python train.py --num_hidden_layers=11 --norm="rmsnorm" --positions="rope" --rope_theta=1000000.0 --attn_scale=0.125 --bias="none" --lr_head=0.00652 --warmup_steps=200 --final_lr_fraction=0.0
MLP neurons of a small language model. Each row is named by its layer, matrix (gate and up: input weights) and neuron, and shows model dimensions 0-191. Each number is 500 + 40 x the weight over its row's rms, rounded and kept within 0 to 999. Numbers have three digits each. A neuron's up and down rows have the sign that makes its largest values positive.
After each neuron's rows is what it responds to, as a language model described it from the Wikipedia text at the highest values.

L4.gate677:486518498576387519499501546495560531478468501497479489522507508611477490521542533480474421556482546511469546445528487525496355533468500417551509425527452549475481512527488520460586557500488549505517519471431457609513446470449506442533522471545530490552479440495464428517509483512492557405482576499449469569583501486552513477502440434481504530396503536534553482451553575490533504522538482514486445508470468446495569478538535435541496444502461552478500505527495482465552477537501458528443433502495525524522497436459555507511501478516537543512481483471580499474511560535465516485
L4.up677:455482461536430565520482494536589509500468443530397527543476498534528545459422490473488497433503482506513458485474538521474455550491555456516520636508507560561593504550598443427507479497539443524481493493530512575523537538467488434509555519524542433583514444494501453542508490462516513526509467468458483556517451442567509507477515546479542528540474500523522568495549495480503481529459571528428508555461521494506491462492468434570451438452489518416510535527464469456536543517458462550528514460482565472479519495504560465522473516482551483503544470521529496499454508451478580473
Responds to: Table cells and digits

L8.gate2330:509524553510523550516471506498448595426469497517484472433542474493471595532494470562527457510471537477431578513489446500506546439545498523543496457561522494535556495545449434531567456499495453452421508553524452500539535539443485544474497533458470527524582491497478525452549472464541526532567497433487400432530529562518401533484519477528497491435452545466469489534525454514435503479525517504545457495392537535531484513517464431511524465569516510515583465509432447533520462461494540509494528513448501492547480444489474461553543506555483444547453510562480521482536495541442487484
L8.up2330:503540494469537511471498501475525507484482461545497460436480443441433531493465478503515522523504499461429486502516492559561645473503461491484468464519505584507501524503520568491576501552490527535451523553515472455490542500524397515547496598430475514455522483480492554512469548487509493516498401547530492498513547539534502508408494458560526574462466499497528505581452498520444492461528563482506462452477474561516527523458476478514540551590519523511531500548479454508507483501558501403524568443480528520393548479475489495598488476508582401513498492484539568476474521503478483426
Responds to: Word fragments, closing year-parentheses

L7.gate1848:480494534448467487456477530510574485530586505477493445426579503519454454592488458499436487428473559436499394539500453510485549555525529492474478465502507446511470506593541455474451512527560457455491466531554472444445492527453472504507490479461512534532545434499544501504406538467469456441516451480540490470505456438416466477474487517480492516559484515483489470446392477567470536461455540496443468489431446503500495444596424458473539488483515499492437504552521535539497555446529531518500510446490542552440566583463451497460528511569508493519505505457513469517457501438540552469
L7.up1848:419475476451546548520538518454542494472477539527525575535497558524544482465524496482485482429485449494514578481433516500536493493604517500596468425509439495478529456432448473483544498533506561616492563501457498549539466525466489466478568435442501551463502479422500480492515469519522489543544455514502478420477474526503413479512468520563572525481512515493542526489543569506490473548523530509521500542522482514547497489464581512529412514445556534496479532493452516568542522570571443549427491409462494437531454521540531481468486489478427498484433468574492553573452526532511422528
Responds to: Parenthetical closure after names

L7.gate2207:538447616501521556533470482469556557557514496485546511586482509527499481486565490501548451505497505507450566514511475537469533471527483535533445484530509479526468502467480548528500527605487469611480466491498532515495424434444454561517584479560555486531472498419440448548520489487494525509521456498482469567548589507454501537429562503524484475494458475489436495535477418526562422469505517443489475496529412514533493482492477504450512498474623566515562500482493488508475563507494456536477513449545497529528476494585475476529507435457508491532552503512593541535440548528514563498
L7.up2207:528423503573531524516529476537432513547509449530487497485549454504436503537488495451500511444513502499461522561563463562532545534456509524492504543467472493491506458595547466580571481485491513590501451530520535500467514502472512517521496496560555452516486430500485483534538491468511474411481506476468427479521551520492479506475548517459523549491491429532500456599483526500491526487511539536512467554464489489483454479432494516505543480527553582486523514541404536517470552456561422509560559533503472527551568475568536476546465512527497472567486433480504484513502470513416596495
Responds to: Upcoming date anticipation

L8.gate593:495450506486462498519502504443425525499533526523525514545439538568517444476537486477478551454527461542555505525567515471508546452439481507431451522526551506492482445491474542525451510490578447528506501533440485508503449489457544489437493489464521443503487493473515520504510482548491391552498520530555518549574529510503464519504530566580531498510507443559525516448506548500534532578481450509485477482532512499488565479507379459527484563484392560559534525570493467544530536533396509505540505469448544487428515504531456491512500487532526463507526471491539496567571503460530439470
L8.up593:581534523462494464443504488550556490507543541438519447466609441573493465562459482488504476523494479527471477481519474509520493536477462441536455486466513500442530482461560414522452492526513494535573449459455507529505426499533545503484466508450482561473441526555454498572550489520506543546493550499440548444461537476553414529496569524506475553549465465413457451527529496520578537489538542482460466498476495476532477524491443473464471569519475445489620477442557531542437526565557534534514482458458449467543518535495493515522462514559531539551496510491480526507476516568542479490
Responds to: Table cells and split verbs

L8.gate624:458505482535487508458491560484487531478465400532486541561512508550503521460561475508486536506571537509523529518524451527496498484459483442486488446530439545496454521520549406575611552497522469460485401484533495541543514511529479522513482435567483468492525529511473488513514500495522469503565504462516514464495524437471469542466523545514469456507508490499544552515514523469496537496477527545457505523470481484467474509495568509429509522534567515494510518449540508541496419503500602491433454542435505495524426607459535473489466523546563414489537478535529516557500519493532500523
L8.up624:608550526547597524527541547540508530548493538467447451528451596476419492470478552422497480562507528465482564503461451547450573513538497514463508438529514489563501502590484504562537538475498539532577440546451470498554501452436501537505512470540514455481558536457512522434476525471434475444510501480446564450547494524533487560547493493566550489506554456457495520507565486471478435466481457523497426497497583494464518570532429449510503466515451543587533554450391494553548503586530460490522511495492495560434574501529516530579509530536502485530513445534523498483508480517487463518
Responds to: Subject-to-predicate boundary

L7.gate618:440590557524466526478498504495480434419549453478501439477508498509500498500468482503459425517491491468516451428482452525523529568500417522461534465524508431453528469478476472564488548520461458526639484489507414576519474504453510526492414482471521471495533494502489502475501526502557559496463482487482496458507578454532568508483519513523488487475506546535517563528524503525558543486575470486514446495507448478490529447581504433552497468519520442509454405595575545542437491506542529490511548525560474512489510491413513514550533495462461480461620523484602564488497502490546569545
L7.up618:503532594485539495458381464456523507524485509550498528472478546559441447500545536518484434501469522484500491427523445516540497513569486571554545468541526550477536503401574526498531566502507473518554433520473548498521453485560515468539484566395570400529475468527448452487429568488515525438469488513490537459457509534524540460557508476494523521468434452403442572471445497512475406558529476557557500504565517487472489475481492514505473492553526483453492503528446433476506493541510514418508544530534554516508502493428542532465513413448518550496492459474544538520447538516447431543
Responds to: Loss marker in results tables

L7.gate1057:509550491476503434516520551493508520438496485543497538608509506485507497442580542502498553554528527499531461461489474482479564489509437511515511486566509537527522553498518496465564557444457485561448397510557479516474498504486554532468454537463488485509386475477458545491475484504535472435426452454491461477466461469431460473513552447554552484470547524560502555545477488527520552531462500468569500494466464476482497463585493475495486489511559562535432475454546495527493458489496501450509609449543464461540518501506519457426561566613449503480465496486486461482512504528472446474
L7.up1057:530439604419449548489469426471466470479488447516502517526573526486542453449476492548434583477486448443553543479479493534535536489498466455494504508511555469445492521529433479542591468492478497534504501490532530521536542481464575496483474541576428501496480459507533609500529454528498569471446461426514566480461545479494518488511470530458521431490534578486452498526532480440550504524423423508457472508461552521523499485478469542457430476429456552433456435459453538507480541496542489458520409483497553493526479555517534461536556545452469503497487532381489506546519538551529480464
Responds to: Comma ending clause-final noun

L7.gate1087:505512561489526431470419545462447447471504479421483530523499539470476517539483528459525427556485548591538497533560518483544501451470488440453490521539424526519440473508484439527520574584489443509544464459476502518442476549486595522500468560424501516504485513581474503509477483481562522525553470522465513467533475511460441528517521502566467484462460453479510472520473534385583479459514474489500512516548537531497499524568555456556462524443475550543506540476406499487506481542575483485493484494487518408486485459486525540487462569479537548481495523507560449499471488537546508466
L7.up1087:616455545453575536544509499549530442443502502458472441496572479441514518450506509467486505498458513517512553480505453446572555503475415507472536428498473471531505456563511576534595482516560530411501518510479532497489476479456532528537460561476550493540516522538519481467525594524565521513560517512439508523484464503503543529503580463467504493544540496495499528471498486467520549475557540504496447469581529535467560487486508476533572531545523512535513540534460507516465500529519556538562526503542534482409468580504570521564496461490483478580483495513546456463489482522498451481
Responds to: Interrupting punctuation after subject

L4.gate2352:482513505547562504462530498585471470466550529500505509438493528554511487519497536457530486466491487492509472500472553536545561475544545505519547457521515558516449510539479471551430482502538465468467455440519492525558496539508452487493595528483460454516451501487440449545487509485572557495503488485471485524487510585517479517485589473449477451432523493487522459508519477540543485477511474549491502515503501487467488506516488474487505482491528487408511598540557520549477546577478509486495539495540512474573517505506537473476520510529563428476496516504579521520563585516408493528
L4.up2352:503513452541523454516533482487488435442481459510523544475525550593515496451485494452541459415526451473481456510503487500543497455545493489525518495569438493441487479425570427467509514493471507511485497467491483566467569575421504455533517468531460477532463551477462545496525541452497532503433508499421563528458451473476473555557531452453510497459426459460518532484534467443516538488539509525552452503505539500515472444545465434426611478532461484466453530540522447555510485453465559534565533523482525450545494481453522453518574550480516529498499567417516617464532526482417567527
Responds to: Structural line endings

L4.gate2585:503494461505483487492497478456421507491432502441516495520470430500484545490511505511518474556495458527556536484450492448472505565547462505425499503538503472532515427513413531529603559522487528529554527465508468525506463452506570449455496429436491508463480442486505498530474515543525554497597494519466540505474540427535491479515565507495503514505461461508496535511448461479520497519467535511527506428461506537456468519532418565525582557516448481536522464563500506550454464522556430596453435581503519499499493471416493502478545470551437462440475505563499499469460475486515518499
L4.up2585:453532489466478523460478497434578535527492479423477485490538472475487494485562574560545531484536430421534514476488445425554502478504523497440504450524530520462532504499401451574529521524541530500442491486540432451558564496459557511510537490442510408546494479459507457439512453577511461471618501522484530504488488506496509548510517524475526439475449503484475528561511507414512484522433560480533549584522456534472449469517489485513445433415415452582466529536520505532516558546506528522466531504477546498518524453436455503573493463521438520495491546429485488472518513497539448443
Responds to: Closing parenthetical endings

L4.gate1552:458541566476446494490527469457546512476551572535531551497440527545512490531554454609464482507543443502570466497544554457512476525488452518479451473391450517583517474528504495488521436524531462437551438528493502514408482516545512502438458520525487545453463496436482492624507545562517522522484529462576488511457420503543537546516460427540495522434542525494411548504512513519480528564454480529496542542513536558445449513501482497550534426552489450490510493490567464534464457572531513525422483547518481502441435416498530546434515531465492497483412489496478526501506449540482470542
L4.up1552:452513485515505504472496489513531436415518503495498437446532494499492410526461534535491490535528431522524422485574603404578561455509497486494521498512499424514515545498487482499507557498457525500463521503559544463547530518548507582443507529417465511479436530520432438518532541490481491499499576455481524500420546494439541488519519453519552530478514570525514461472467425446514456496514501520522480561466519541491425486460488534545540469389554510462488521441502547537451486472562569520513496477478526541475542404443491518595521488528505496511492502508470538544505517468508525488
Responds to: Comma closing noun phrase

L4.gate1405:511484478564483520519504539503497513516561447492491515515425468542554485418421487508488523491468475454447495499547456459566482521584470502418508504493556485470567616445543499445579471506526559531541470532513442535453564506596530476502442526535569478528499530471504494470509482546591551492504466520474492532489486496543472482477519483441547483433540437464583526502467521495564495517420441507475532481475507547503545559458520546515448479482549550492534461478495526440457525487506459434488528540458556435527436500602531456499536561464498533568483535471548502450525442530528476533
L4.up1405:552488461501479459488534525460554530530503469461515498563471503487491496426492450490436531469489477496470504479553522464525511524546499473502606509509549506455511553499562497433577503458474498604499427574474485560426520425492556546540432471483552499547486515516542502479471416553555486503501417511480484540510553445532502474486521493428557487447586444541501541482435502546515520580437453498511465557450514505506521564494501562518523539522522514458474419469466470520486478473534464556506558569509574460587425595565506575457441465498493470506500451478490491457480434574459484524
Responds to: Comma after clause-final noun

L8.gate113:503481515526533446488525485494424532507525490449540483563555535498535482540490527492502475511543480522583533525515471575493527584509518510491488446551534506492446536465475487487491496415478456462497474546431470565499559462452532565456471507485452536496525498539397469453495509555572560473487519492476538468479573502449454496490494520488515499517433482483542527489506496508474474476524549513471413539464516493445512535469437397503499490544471495564545505518491549448494495410581494518448459496457511578572543508463455473503515487463457563515543414488438475546524534514550548487
L8.up113:559599485543538494462508458516438425457510431495511458562531468491466538443506484447499505532518479557538428512501469464512481558483476480450489553533504543506429561417510536577486498525504486559455556530501457573505541518504529504508447475520510490525488490524518471441536553505528533498493525543570465500489561490420492422435464563507612485545422415506510500537502499460557460521479539486523502537543488481509450485541531430484527436504494500512524567510444509441527532502518437539515435453496469525541484483442467503605527553420533525512525464437528486583515534547511564459
Responds to: Phrase and item boundaries

L8.gate503:515492503527479558464528559467439436598528544464511523501504496431459511410540508475468499518494489530519514511518447542513584472450408483515446443479501522450429528591486459509469523558508465539482456431474466488484506491406444520521491517431476462551528547535511454501490477485562509476549492463482515536561388540476478518534541482544498503443501490523543477528495551526460476465523491489517459526478518485538548500532514526532503515550501498571539483572511490489469463505502444484455513519472478562529524519582522508560548489509468465563449536482440473476557495505465428525
L8.up503:482570496503495530442500591538543485496480506573554513447498574493556494536554560467479563527481538520580475502561487464424520524481482481526444469523470540465496508489614589540506503501443557507481492508552514542548477455529491538479445535416462518583567527564477470549461482474519439488488475520484514497518542462542479440491528479479430538512497495478490469518483564496443506617543533511569518458484489477589539453515481504516479513520527530544469450501467465509521434563515476514523445559464479473443468499459466535530526453482543520483488480466508520495489491483475530537
Responds to: Phrase-boundary commas and prepositions